config.yaml
n_layer: 11
d_model: 576
n_head: 9
n_kv_head: 9
head_dim: 64
d_mlp: 2304
vocab_size: 32768
activation: "tanh_gelu"
norm: "layernorm"
norm_place: "pre"
norm_eps: 1e-06
positions: "learned"
qk_norm: false
attn_scale: 0.125
bias: "all"
tie_embeddings: true
parallel_block: false
init: "normal"
init_std_qkv: 0.015
init_std_o: 0.0032
init_std_up: 0.015
init_std_down: 0.0032
optimizer: "muon_variant"
lr: 0.000965
lr_mult_o: 0.868
beta1: 0.95
lr_head: 0.00578
grad_clip: 1.0
warmup_steps: 200
schedule: "wsd"
decay_fraction: 0.822
decay_shape: "linear"
final_lr_fraction: 0.0
batch_tokens: 131072
seq_len: 2048
doc_mask: true
z_loss: 0.0001
train_tokens: 501400000
steps: 3826
dataset: "wikipedia_en"
MLP neurons of a small language model. Each row is named by its layer, matrix (up: input weights) and neuron, and shows model dimensions 192-287. Each number is 500 + 40 x the weight over its row's rms, rounded and kept within 0 to 999. Numbers have three digits each.
After each neuron's rows, "fires on" lists the tokens most often at its 100 highest values on Wikipedia text that the model never trained on. A number after a token or word is its count.

L3.up2153:542503547487537502564473456508471462554507485503497501511540483545508537546552492532560516529515556503493490578559482539469467453498471521396540526495498494472479521441459499465470520460499506482469480527520550466486488430494497494490508482501512466488489496448537581520590512470509529436
fires on: "by " 21, "for " 15, "while " 14, ", " 7, ". " 6, ": " 6

L3.up45:509546563579562505454471500579548485497439541480580482490460491518533535509481463461512618496553480518438525463554436527493464462486523489504519476536526518516454475552427528526454524529454429455495512504517473532540518555491497437505516478465489452437491553453468561446478457467506564508
fires on: "| " 40, "while " 7, "- " 4

L6.up981:477463453507530544487444437550588546495509559609497499542498482497556513486476498532554494513555461459475471554499546463503526539426460428530500472475532448478541467470582553480470531531517517453456494503495516495550469439468432494522534530490493468524495588518577499528505487500487514520
fires on: "S" 14, "John " 14, "." 10, "O" 9, "W" 8, "C" 8

L3.up1427:482554533457466466551455561486465475416523477483511521525394498525480482462449500489533479534503504470530467440545518545465497484592551480450466545478465474513469543572508476493427460524584490523571471557552487517495516434466526506535544506505556470506481481442508528475486519460591494451
fires on: "202" 34, "==" 14, "===" 7, "of " 6, "\n" 5, "8" 5

L6.up2021:543497495516494517518576476446484468476543452494477468523468504534522520528535536491506538478456472488475485530425486499504530554534516411420509526526520537512510512528544497471510524532520539497429451482533524459466459498526470483420462434549576532483498487432533607489449499488473498493
fires on: "| " 44, ": " 6

L3.up61:571514479506460538521486457630438567468509449447508425511473506502536482488507514472457492581498482489412538467532501455511516561506523473542450431546483485421483537542452457455528446564419534425489495424385499476513478462522533519521563442528562479533465475514506488473492506512459463486
fires on: "to " 69, "- " 7

L6.up1945:504457537515495550451512465539512447486493513440445520501562463474549497564465492468530515515485499498439492534486455490534526483519418419510490464511392534538563538487531463450535513481470572584461566508542467481455482532646506521481476526577500475461503482432464501519522537481513504481
fires on: "K" 37, "H" 24, "k" 16, "h" 10

L6.up781:556468513491474476455434535535486471527456553470492550517448523498504481613505511487532404500464543512551466516457515497469478559471549558476552458483488540546485502542474417525463481466489540486496528584524497521570520417543421615558519487553521498438527586504523508415441438484480527473
fires on: ", " 57, "of " 13, "| " 9

L3.up821:521446541415449491460476562451496472496491538589478490446487518546532526506543471486553542507551559516457483492431481447531447500448472504420479538630500444467512506539525551439495563520458474475436463436551487465512521474480555518514488512512509465499498510424492539542530530467502508525
fires on: ". " 18, "On " 17, "\"" 15, "- " 11, "on " 7, "to " 5

L3.up1256:545501475500539483531511431563418520483522513530476451488535465488439512516565550499488556562517491450525546501637554490411505463539516553538517468585511486475505567534436466487534490557451580468577448489433615483546485507471507470493492462383525557464502472463511519478520431552481534586
fires on: "to " 33, "-" 16, "for " 15, "from " 6, "on " 6, "- " 5

L3.up477:531528493454517484479492515468474512538513526523476476552448549452532557434514579489506505503478538455480568510422498476480495470532504528461505482478481450529485515469452410455520526518526474473480518426535515533522564536531417528550528470506539481432534540529372445450501492550511474445
fires on: "H" 23, "n" 19, "South" 5, "Sh" 4

L3.up1481:566556502502505539572607541532488573487539541565462483504586553492539516518466488506506445533505545483450501447514499415417451505492539512412459492489407507497482494605504550515489510524507474475561482477433548458448469478496493495546518482497455542473513419452521444475564422488518451452
fires on: "has " 17, "have " 16, "| " 15, "% " 14, "had " 4, "be " 4

L6.up1979:465517528527505564458501508487504520577434390500527485455554475573517526542545553531508464508507524486613537549538510558501521481488429488564461447494546539417576575532550527427469458476498533577511601451529465493542511508479490473506567503549419556500471474489520459446513462542562418465
fires on: ", " 26, "a " 15, "in " 12, "), " 12, "the " 10

L6.up147:488496424495444509481489551507587538480477477531441524586433457462506466548535500525489504501487517490468540491495502406561536524461537485429458513480549483556458567503498420536472540431517462515542472516560477479507471447401521492465517514550545459533529407507479515501477460488441595496
fires on: "the " 35, "of " 13, "to " 7, "th " 6, ", " 6

L3.up144:531478526529511518470462499479450585499540493497527485458526546495506493528505515515481471456515572502489459494504437533526581448531480476415535511538558510534510500556506555459452448550499557446512451474447462498410476460478467520486514523476546438513506451473499543466504521467512512514
fires on: ", " 45, "). " 9, ". " 8, "to " 7

L6.up730:519574532508556517438546549526520480418422463522475522531517492559478442580524474461484488465559473496481510542603445465441509524520521485491540545520548496528433441469518537451461513548494437527600476446535513479569508506477466536486521494509547523493489480495441499538438517521554437515
fires on: ", " 41, "| " 16, "(" 6, "tic" 6

L6.up1272:548556521517473555466458501470532489463528498472526528555544411572437448525523558550578518503459503459595432559444417480479449466486462492480496476490509477525468535520528506490510536492529506497530495568472468476500521584552450490485458558583505507519449512546477549504475467523496481523
fires on: ", " 76, "), " 6, "| " 4

L3.up266:547507494478451447489500472475545473618440532537479477479472545524477494516540545495508500496520540483503477607537521443488459475498468489556513506466537503460577505510572543481490548456460533464523498557532532509507506451434469502418470504491502397461512552424492486536433592487466543475
fires on: "." 21, "at " 8, "for " 8, ". " 7, "S" 7, "\n\n" 6

L6.up1074:504494513493542505559450450555525526515444477475582417463439525383535552538506502498471535506498497485508526543488474490532544498478515534509574500384579494468521506539506554475571535431501548493512450531470492509475498461396494433526514457470521473483480477508477607515463494521498483442
fires on: "as " 26, "for " 10, "\"" 9, "\n\n" 7, "to " 6, "D" 4

L6.up490:546480509443505461438476450524460575553486511479492531487528476519544529456578400435503435511546552474501436467479428527571490498535527476507553440483485548529473501534410584518530572487509442522462491505438501565505489477544498525531486478507373502568453451463488504503501489487518484467
fires on: ", " 43, "is " 18

L3.up2281:559591476518483485453535535511520501543531521478490441507450442484482442475462430488552563512523455548486542510562455516478517481428467573524504411454481477494520451506538502495485548469513441469400490501543492465518463566437506528479520484465492485512489537582476466527540499443514427508
fires on: "| " 61, "; " 4

L6.up2195:495442480459475519470480481465505470572434543498435564497571499503486543526559496496492546526550515519477521493513475523524512527490456513525494467437420517467454570465499534468544563553513478454454476476506537506564497473457533504499456480477477456525423499553572453464495455448585548487
fires on: "known " 15, "was " 13, "is " 7, "also " 6, "well " 6, "became " 5

L6.up1028:525589499530497468513503605445440439595439547589471521497483499517490468465512493465495479480479520531493544449474456506495482488361462545526489531514498441485535511447510498478414455567497505461444517440523465500496476397485537508495481579531456473515458483507508531444479534497580490461
fires on: ", " 45, "(" 25, "." 6, ". " 6, "\"" 4

L6.up82:508508476570471513456506515468524539396468517475428478508543500520492459520462534529571553504470452481495513497544472481572534448458487463469559528453542535526441516507494543479473431561507499529533428540517443457572517511534512521449506490545520428494485553482492547522489533489553487564
fires on: "| " 31, "(" 29, ": " 11

L6.up1940:552509491495500506487451497514514518470504442551496420497489499489508492470497503439465388423474502632552566455499487511494539509547564491543480436470581481489505554502431512505477485476439513537475529470509511525497451453529432455518523471493462522489543459470465544502540473457533507513
fires on: "and " 19, "against " 14, "of " 9, ", " 9, "on " 6, "when " 4

L6.up2280:486553454511511425517453501563434506490473480507449492515356483551463450559450546492457476539464465482417534529523484509514524521436504465441502505467580519478486567590525525504510473475527446484508497520499514487467563554475525490447462512482560546554484539530468474551470514460573466434
fires on: "," 51, "." 45

L3.up1698:477519588572530536382527548481482533497501496527506399448610498560449502513539559496497501460461565543466478494473499480521453477578458433521509477503494503555482548525521489469519471567582484517538452497516495509463508472484503531544460547452500510540458489520385464513483522517462578474
fires on: "in " 36, ". " 27, ", " 16, "). " 5, "at " 5

L3.up1493:507480516477567560476403542485458534514486522574498508506492560513506531567539474580522502465438540430550450444486487423471555465514525466459466504561413422510437513511473508512494536440565513497495429597511455544474483447496530548607436497526533460422487506539519519515547529509566522523
fires on: "a " 41, ". " 7, "be " 6, "support " 5, "as " 4

L3.up365:534410439513515547540503535508487626438460514412486514504517526479477503563437469524489551569458472434522456504512485511498497490460488487458533482585512523494467521547532448488513492503450536500499493466455480448461538441484518434513541532515562474481503469529528428469564451506497535521
fires on: ", " 37, "and " 16, "to " 14, "1 " 6

L3.up771:535503474493467454510513536501385495551524525460449517486519521500506542516549394562533453441517525463575514487507447538467465482507515433475515572508469463512496477495500470529465523494528428473468516549450565491550530533487465528494490493519462490494556469487521546515463441505507508491
fires on: "| " 43, "with " 8, "by " 7, "to " 5, "; " 4

L6.up284:547453487449512511439545562499520505525510478495497525464477355529436476497511487506519551490432538504520555560480499467497465478548498451546499489479504476471487496528420518467474481493467517491524507532464504437542503515492450515493556508528493497529481479516566487424500491477475506466
fires on: "and " 34, "but " 8, "or " 7, "this " 6, "that " 5, "| " 5

L3.up377:486490514532457467477407421492488508470461474516552546510499546492516421531531460452492578542447500557438536486427515540510470455508513470473541457500396501549536552472551526559475563558466531435479478428488494473587564522564450491535409516537500516514420536525599491469499529493484453478
fires on: ", " 43, "which " 11, "that " 4, "and " 4

L6.up1622:500475520445511533504440457482550610469517492473449563512542468553477537574514443530490524545525504589491559468449502520493484502486544468540476499448534447462505478512518548512572474543527483517503511456473437526458505499494537509552529519469530496518505533513486465511453463431483555514
fires on: "is " 15, "which " 14, "was " 14, "; " 4, "were " 4

L3.up1368:464538468522507445417422437451517504500523464535495537430543470501573555567454414508509466533471497469503502501516495463518525449468513514500525422477483567472502492514485430505536513471502553511485544538466492492518495522503500527502506503524379483484407489470497556466445524532548489490
fires on: ", " 65

L3.up813:543461501525557544511563460503568488460412527517489484537470416495525535471535481570549523493463535541475527495458481470509578527516424498495448556502504525490480555515522516503533493503539462454476484447501506444505540518482494546436457445422493432516480482489482396530511506490599519478
fires on: "-" 12, "–" 12, "from " 9, "." 8, "he " 8, "New " 7

L6.up1504:513487441509475510521514504451455479616521481427486509534511531545532481556513523434508465465507487535481434534451517502511486493469551571492561466514508491544523557526593460463399473534484449431498564520504486486525541472550509481530505541583525478472488557486469528538479482528518413546
fires on: "| " 43, "\n\n" 9, ", " 6, "of " 6

L3.up804:581510503526543590492572517509492574471406549512436533488499484503479521495449472527522531484502547572487509529499458480443460425515497426460506531438519448504524497530430461475491509489499407474474562513439495524353462475486479545567519490566555470513543482506536434554478500435511484537
fires on: "." 32, "and " 11, ". " 10, "or " 10, "was " 6

L3.up716:474490473433542545429515437462451550498469481482443474470503455513451450464512460498510485454452529571467446529584448469514467488489511475491523481412480575535513523583483447553498550484520478440535486586519465406565497539551520493455587475495532490568434540452504495500524559454518473452
fires on: "-" 61, "re" 8, "| " 4

L3.up1124:464470537498531562426528563501477517469514520472549574482506472511553576491495429525481496412500476527476538545450518500518512582588501454472459518531541479565584534492523537489547480544407498486531483524414499473423510514501479477456442451434482464525481559437492547443563465521441529458
fires on: "and " 33, "; " 11, "was " 9, "-" 8, "and" 6, "were " 6

L6.up1825:517505469588465462471499544520466623522498511478446516412553479411470506487522433517561489519489479455547537519541479483539537514484534567498515484567427493456466528510494491530518429539485518501501505547458531538533432518503498511457482533492569502565467482466509530462444523533484583510
fires on: "to " 36, "." 18, "| " 10, ": " 5, "Votes " 5, "; " 4

L3.up1742:363490539470496504473509526536554567448438523488514503543519512428488478485478478520528516498498510488473435452475432448517561510464441450468571490524487516443495485549495447567536538480496454451530442519493462532497508432552468486528562417479512430506490532523515485502514494500500525477
fires on: "| " 50, "(" 13, ") " 9, "Two " 4

L6.up1312:498566502554463515532544489501544503501501519472502529510500532541480518507534505474492499433487518539479577481449556473511495462545417459435525424509488528467451486529445499451528493508462515494442484537480558549460526537557535620452484505442491449513500455516501555537495439519481474502
fires on: "on " 67, "– " 9, "of " 4

L3.up1338:485496450481570472460540582460539508521570494617467499401525517447479538496613487525492540497466475531486532519508555529536514423466514463469508516532562550465480502478512506434483494532532516517563526438579533509512485507522449479490492496518479439514473621439547513476573496480476520496
fires on: "\"" 32, ", " 14, "and " 9, "most " 6, "s " 6

L3.up2199:515537530499491467475478549458458528548463488534558533571425498429440524553496504477480448437414512427433527479453528556479445554481527608546524477517494463530531404572538468489568621425415503501481448579443504485495477484455424494535496436489429485479462575473484493525551498469526479470
fires on: "had " 46, "have " 31, "| " 4

L3.up1717:521460496545512515550415513395499557473522519463507469516484508545433564500500464591540552558407491499466543533582491549516470489502485401480506461443462533555523521533477482568530571498535498550490545474555502509531564479440389525479493563457499488507562550523587475477518481476429486493
fires on: "; " 24, ": " 18, "." 10, "://" 4, "com" 4, ". " 4

L3.up86:542514551552454546527493447508460523546548488588490496453485446459464522521569451551588538503441608487503540517494556578498546560515451493540505509499509503445451529495531506468458546456537517514576508480522531469545523471449488532479533466487417490437458524481486456463493545479549486450
fires on: "the " 46, "of " 14, "× " 7

L6.up1450:573409486500508558443461465544484607495521540521538514503453461514522549510503564443550501504508426465480491482452523465503550573472412548495528442490547489520481551451476492481587543559526477450471443492478497450442482437452417492468495504497453414466491538502519471446545496531506495459
fires on: "he " 24, "to " 11, ", " 9, "as " 9, "—; " 7

L3.up1576:573560471505520530484482442525505480450452451456497459476463547399529467586510490502500559580492529503539427441481512497524582475450538432478602418548525513453538555489529464521586546561526523513472520515451454483519503493483475463532512556531533478478505536518513474466429487543549505483
fires on: ", " 92, "), " 5

L3.up1126:514510514488494542418500574557520484457448561512479433519544542534488509506518481550544456457546574485437547468520546495509506460534512474456452534507523534483527452489493522497493540550485471551559514549472543545528457448486564473504440469516543440492512449532480454528508446564461450437
fires on: "| " 66, ". " 7, "- " 5, "% " 4

L6.up2070:481544487488497453518527484440504511442466508557538495580517462545473525525533494542410464494516523458572475492449520452464499597456545477519503457531525450514516532521540538463500508448437469591535512455509524495521531457499516472452510539626520505461469482580503505479405447528485476482
fires on: ", " 28, "; " 15, "The " 8, "A " 7, "In " 5, "the " 4

L6.up1691:468523545484451533441463459554483514456436510578529523513534532516457516490529488544508493535426517463437518504533507499501458536431550500498585510460568509450484527511579530474493497485505502498501490499513579453498501529506467431511565514470541484502506577554536526526492493513522532512
fires on: "| " 61, ", " 10, "in " 9, "). " 4, "; " 4

L6.up2126:478541527523529531549495553569515492530516469506548482473520538496495437513447533473487429548535467490571528507447496445542475424451516506492510547514537482458522531541499463505570510506530468486538462592504443487559521497556555454578527488528481421551516555497515444442493559522501498540
fires on: ", " 32, "(" 21, "in " 7, "E" 4, "\n" 4

L3.up965:527542547536489484451487449472536557504495437501436552518491440515447575429533445489481595490508501497471533554480489473511517374476474483491462491462562487570462522535455526533497535451427518462573544614475450488505501519597517502471512450482468528536476505516490515507487506507558465427
fires on: "of " 27, "-" 13, "–" 10, "." 7, "between " 5, "www" 5

L6.up1279:540486553541536512474500537510507472566458460475530469453510499513428512537510516445543494476540438428481529465467561461463443489455544456510498473520517489429468470506507454423568479429492550465540542520551413439473530525433493508475501410537501433430488488521546497524492516584459544473
fires on: "(" 28, "″" 10, "/ " 10, "E" 8, "W" 5, "| " 5

L3.up599:479516515455520504472526496469524558561498440479470501560479534457509500471504491516536539451531518503412499574489497430498498540464545502501509497480533519472471545481425416537554477434559501514485519469486452510569461451545440520483546501543451485419524465504532487437602490563543490410
fires on: "of " 25, "The " 16, "s " 5, "the " 4, "ian " 4, "our " 4

L6.up615:514488477569500530536469488449506488495487533524390466502506494550463487485452496588532486470494563509480509512570499570444444452513500485467540539442466492565518481532586527580461479616477518610535523480496488492552508486517436475501535470504532459486555526515540506477580557482534558516
fires on: "and " 39, "–" 14, ", " 10, "| " 6, "% " 5, ": " 4

L6.up1331:487484481533477479520539545562444486518450572541560507517486484519511453556532455498537441451458520522462499524449426445521518536568546461449493525488493500501489503508595558393493477465492459518514530516414512498545485509484571529495477530459503505461509468492493523469473551509522445450
fires on: "." 25, ", " 19, ":" 12, "was " 4

L3.up473:511427524494457518446485432546483622536483473406522464504538488425540538482492470540538434527494500500546491484541476587410497498457512504467527566527555587454490515459480529601497549512472543527587545552508496458522497500518475543598535475454543517498462506447508463513575487464505490445
fires on: "by " 31, "the " 16, "-" 15, "one " 10, "an " 9, "a " 5

L6.up1328:438426486442491493442402585515428569514541563502504527441491495448500507461538509502521473452484530447508499527589528508552468539498445502505469518541526552510410524547482568513467470450535537493498500489493462563529491519515450530534472435497451531436476573468529525395506518545483495446
fires on: "the " 16, "and " 15, "." 15, "of " 9, ", " 6, "by " 4

L6.up1748:526495529591486569529506537434462478518453471517433578533437479494550532530434501497500497470551471527524480443551506528470491489463489481457526520476519468516507480535444490497450523466488469423452539491524445491551492504507540490536466459512510539507478476480502482497472573479480513521
fires on: "one " 18, "-" 17, "each " 10, "1" 9, "One " 7

L3.up1309:482529427551456487509447476524465491510468505556530486495468542489446525524479483516453492492470473491512535473605488464451522511416528468524490477519531497508469540472456442529494532542560532496500531560484540443482526446401504513454540503356466490512598468529560495532549438517448517517
fires on: "; " 27, "(" 27, "| " 4

L6.up867:469484459484512541539482514529513480482444472538472509525441475477541486556536464475520507514481491459438475483491525500448592520513562450474520468443549475505468423581520565484478563518557577474514518531584417483532569444572506475420517527480494481500496506499451535561487467510535501487
fires on: "." 44, ":" 6, "^{(" 4

L3.up1382:466519524482524583481517507421665460495455480548539548480563442527499523504579565506493472459496505472394506435562527416510478467472513507561439515553555490536533554535462412522503493489511545436478504509457497544492514494564442532543483496485502494484500477515489472465512440461471478506
fires on: ": " 48, "): " 4

L6.up190:518519486488532456472511460503477520469510474439471503501469571460529487402480508537506445496490592443522458482603434507508566467433514453508478534577507480436536438502498552510484511460581443514556481586511528505534477484509471543516442580492502468534467492474473534488434541507497456495
fires on: "of " 29, "," 21, "| " 14, ", " 4

L6.up916:423484497538488573487496476433507501518517522555497457424544443507492457477516482496525533562461540583552553498492560537509574447505501498542459499452523458481531437402458463506521494547450488521529568515500443539469467454507485448496524483454458557483514543511533553578478445535533518461
fires on: ", " 51, "and " 26, "s " 5, "or " 5

L6.up836:497507451505511536471521480457482482488523466476460513542480496490485503466481489470515526467503481540509504481516515515480500548470527464512502523519477514470458492508502470462490479600515458544481530504536497445511489523419474428476493426421563519501516478446506496498512554524538517564
fires on: "-" 50, "| " 14

L3.up315:483523479521452531428539501519571535452499432517529493527552444505514509556519429461506494431503501477592531479478524537456519483526478466442450523568515532483449552433531478524482450523536483472468418561484494506530528495516510542533483490444517474517464493478528478442493507498496462470
fires on: ", " 41, "from " 11, "that " 8, "the " 7, "who " 4

L6.up2077:475440448528442525497450556561467572472512567552494496504473512502429476483509513416488516523500525450417557624555413520496451427513479484476507518500479528505396538542491468495532508421466399523578467522493496519485487491437539491481549460494416494563497467502519439523531600489518433510
fires on: "." 53, ":" 17, "190" 8, "195" 6

L3.up1362:492547533558516514517467475460571561494526482426435471517537574447507480508534474504478473583523528528431519533489426483486489516476498512523579495464481493462539533541433483525540474579449492502505537474515482499523435526515449488499455563451446414502557525467508576471532511569428473514
fires on: "| " 35, "|" 14, " " 6, "." 5

L6.up1789:554520482487593531531507600542509514456490490479495450538469540527492486463410500455591422516428525555505439565568470487574450564480458487468524459507481463485517518536496497494498496524483511511509529547454519497525493485528500547533555461529458478461460504510498485513525520507475493471
fires on: "\n" 46, "|" 5, "has " 4, "| " 4

L6.up246:509477533505515431533557500522539450480495478493487507514429548451434484524527507541506566501493503486485514470517510536518438511468492548505476517487463487452425466563520533562470460469524482623547496515532460519509501443493489472493465469499408497541532439466580461473520522542519439492
fires on: "==" 62, "===" 34

L3.up1285:417467520538457471435486468550490504477386466549497480559399507471466455535435558468616562398493458548501514416452475501477460498514448518505455472451503459572536550566579479460521514573546527533509478522498496528505564462467504452532523552422521531520453450490466497546499495511466459565
fires on: "-" 26, "–" 17, "−" 6, "+" 5, "re" 4

L3.up68:518546509515572536507460453529492475462453514467522502502446459546464595487537503529597474521480564476471559494558532459495404448500449503477533485586417434458491489496491498597517573556580516502479441526490596499441460484504554496531497554532554483591520552533519509518445478487483465544
fires on: ". " 87

L6.up1890:517542477562486391468477511486586512541510481480519477453418490479526462467506497420520424563491515488488448539444457491519542539492569378509427536518507463554488537549528518450523525532550499496581562545567510545551547511509522489522499479470543502508487442460463541490553542554450441441
fires on: "\n" 33, "." 25, "\n\n" 15

L6.up1221:487505521462467451542539573547509508554489541498436536470535426501540551519577493476491509438460512518468467523472454472463455397500470544476576526502487447485460503599518438413511561446449407463464473563486435583512599458513515462491576483511467510514524490415510465541521494419482481461
fires on: "." 67, "| " 16

L6.up592:537551601513476493422443525528478522495495559546504553453482466483423487415519481552511562418445475520472479537493506544478470527545522418578506469479524456461481479493514553481473506533558473522547494473508552500575524526532445557482447556492562404430433482487516527491521460455556540456
fires on: "the " 54, "and " 11, "| " 10, "Votes " 7

L3.up1482:536559597517466484530471527546475503463452532564495513459493442531501498480587454479548487510387537575467508461516554502451547558519466490437495521478552468509523618488508491503558492538435565496584500561464472547448510460539475549488452461494469475461460388437573505493488505485508541410
fires on: "-" 35, "of " 23, "; " 6, "." 4, "s " 4

L3.up1851:518543480506470518428373550526458518474426528468513487561522421504452461501499461494506539494583500529552483490536492494487483550488457505509491463525547513528429481527539517439449485459537514553581450514502369530583462520471474522511527519534530498523498535485499513528501474526516483502
fires on: "P" 69, "| " 5

L6.up883:492507488548452505469491429502519486548522475500477521565508495612514583459489477436494539468475466486444519564533390538530518458462473492532558452485501507498477464543499541424480502522444593555493579451504505504492507473510517489503441491510515485514449467482449468537503583495507513515
fires on: "K" 18, "H" 11, "h" 9, "sh" 9, "at " 4

L3.up502:467546477501456494481472481517496462461466626554434489462529541470482534500514504566481477505511533466454533551534458423511487460545496438435496481526541488527517454426517542490558496556438460556490559481445543490472537500500420451544507467515524424519537479428524499488521475497469569576
fires on: "he " 22, ". " 13, "that " 8, "Note" 7, "they " 6, "it " 6

L3.up1424:469509461510441556553500485456534554460385502546467540443516471512529558551498495577487477438478500525450503531441536465533519539458527467528580493512550523444521428507449552503574567469477484580490454462531514449397506421469510421502535580507445486492501519494522449500468480437543544486
fires on: "\"" 18, "'" 10, "; " 9, "to " 8, "—; " 8, "| " 7

L3.up27:494505573466494495553528457537509481499456463545485483494550570490500526487540493524574480562449473500452514448492496527556538508499481497528432554594461503486499507505533493485529591553456584544460484531469529530510501556458524533507472500535460542577556485563504474492537431513540517524
fires on: "as " 27, "be " 14, "been " 10, "get " 4

L3.up470:499508396575534579513441477470477526471442562509522455473502528562490564466499489481556496497433455541454531397508567504532517463455458498490553493514521533473533546566455524537483548544462502542548496461525540455491519446433493515456504525455536508485496587489519521558488466483459511482
fires on: ". " 34, "'" 19, "). " 8, "The " 5

L3.up1886:539434482451513515533592506488521512523544505501495500503517401451476549588525529439504479431536500444519500436514506575504511531444510474499517482525500517550432582454456540500453522504493444475526498474503391420544541450453461535529485499490505459449482466495561523522506451465530469521
fires on: "a " 44, "the " 24

L6.up2209:527528505514458444565484552579566556562424536482466491498480459528520545520515476468508496495481547545495575470448467567582557440414473455542532501443481543467506514559479539433459474533528513485459487535471479573516454488551530465483477526531521493485487537527545523533528516506525488436
fires on: "." 46, ". " 14, "of " 10, "the " 5

L3.up1710:510464496470417511428493488435525497471501517523556520574474438440381453508531507505488522466485567508495495444543499460438525506539512397485521525481443492509464556487484484476572454537502502449504510565543520563538497482477514513523586463461495543556438502478503430498530560477466461494
fires on: "or " 20, "a " 13, "in " 11, "at " 11, "and " 7

L3.up2122:509483530508570517530477499484530515502461478468528554492485577444547520536484500451541488593491524525410483488481459514521527464480500611554477497517557538485482497485483486481462497523546457574545505517526488579551492538499467437451473529400505391465485512523453559582488476541512500526
fires on: "of " 83, "| " 7

L3.up1453:489509463518490524473468551525499510471549483536496607434531487437558500461495467417563486484526535468550586519565533435538498481414530548473447427566574537405530499521538496474500500462476464550484520547554464458476449570513442497480473539479501524474394477512534571509539486525495472478
fires on: ", " 36, "of " 22, "in " 19, "which " 5

L6.up2114:516490456535507554491535513506524522477531548520500563468558495510445500532539540478533483584453526499450499477425497551522493439527485450553453507421501463533470538533472487549544564532476456490457492547486512441464520468513476514474475478468403521508438522485561518500531529509463464477
fires on: ", " 37, "(" 13, "and " 10, ") " 8, "\"" 5, "| " 4

L3.up335:561408535549461437544456517483491566500484499510474450524522440524440522457492498566510481428523481499467582488508475480417495515386490554534564506490453525508493415517499459529578501460527487443446512428539482472481491453445442456495584532518473542542539493496521415452532576489417514469
fires on: "| " 70, "\n" 11, "|" 8

L6.up665:514536572493472445494513524515582525525517478476552523448517561549470481510517529527553469485557554470513471472542531525541551496499576452482443481521516476470462545478505533508513440484521426414551403499487470517557475496481432549493496534489517496536437482451457605502519526533398448528
fires on: ", " 29, "that " 13, "who " 11

L3.up931:553476479484458506492492517491481492396529532487533487561520446539445486544555469535474519478487560526508460482501533503484484432446552477466519514458455468538509495527539502442553486487537512440447495536496604479513535497468496478430567451491540505489444579448500482493547523484457458532
fires on: "on " 40, "in " 21, "at " 19, "as " 8

L6.up255:568547558505542491430438419469521496527450467476441514504541475481516524539481508496478482525454560429533501513502542449485512529483511458486446623539529494428527518534465521445550500541559499518406481580526499436497497507526476508451476479459476514499484518524563504493526492467509536513
fires on: ", " 22, "of " 17, "| " 12, "and " 10, "- " 7, "in " 4

L6.up1763:531428482485537491560468523456475492409490525554489518484517528535517526570509496522504499544483466482519524480519515533497496488501522466516488552416490467505465535486504445482597431496416623549547516550460503505455519518518519527500474506517534522535506528522509492488491507598468508521
fires on: "the " 38, "in " 11, "of " 9, "–" 9, "s " 6, "from " 6

L6.up794:453541478477497448488527593483461482488520470579516476412503551505459517523602509490520447424521476462528497542481555449450504464475464503492563528477479459456442550532513525470423431491490541466467463609489537418541507463435546491547454499557455545436516443517521498473484523467470482433
fires on: "(" 47, "in " 13, "as " 9, "a " 8, ", " 6

L6.up811:449505423481541496480463554522530534472508501512559436546583549515468445541489529562442514495436539495547490452544531447525507466521529516501512493542466546461436494418530453471512504553524543477528564568500498466515485420522494494461516531538495445520460545486484473566522513495556561511
fires on: ":" 49, "°" 11, "." 9, "high " 4

L6.up66:476499382532590526471535441523498533507567472482506438469499507512494446370503475535506459487565479489498512486499493501564523551511493504491467518530451499481483467540503484521458530482521549416485460432426563483515462495527538578537531543502462507533492518462520474536469543556514543494
fires on: "in " 20, "to " 18, "the " 18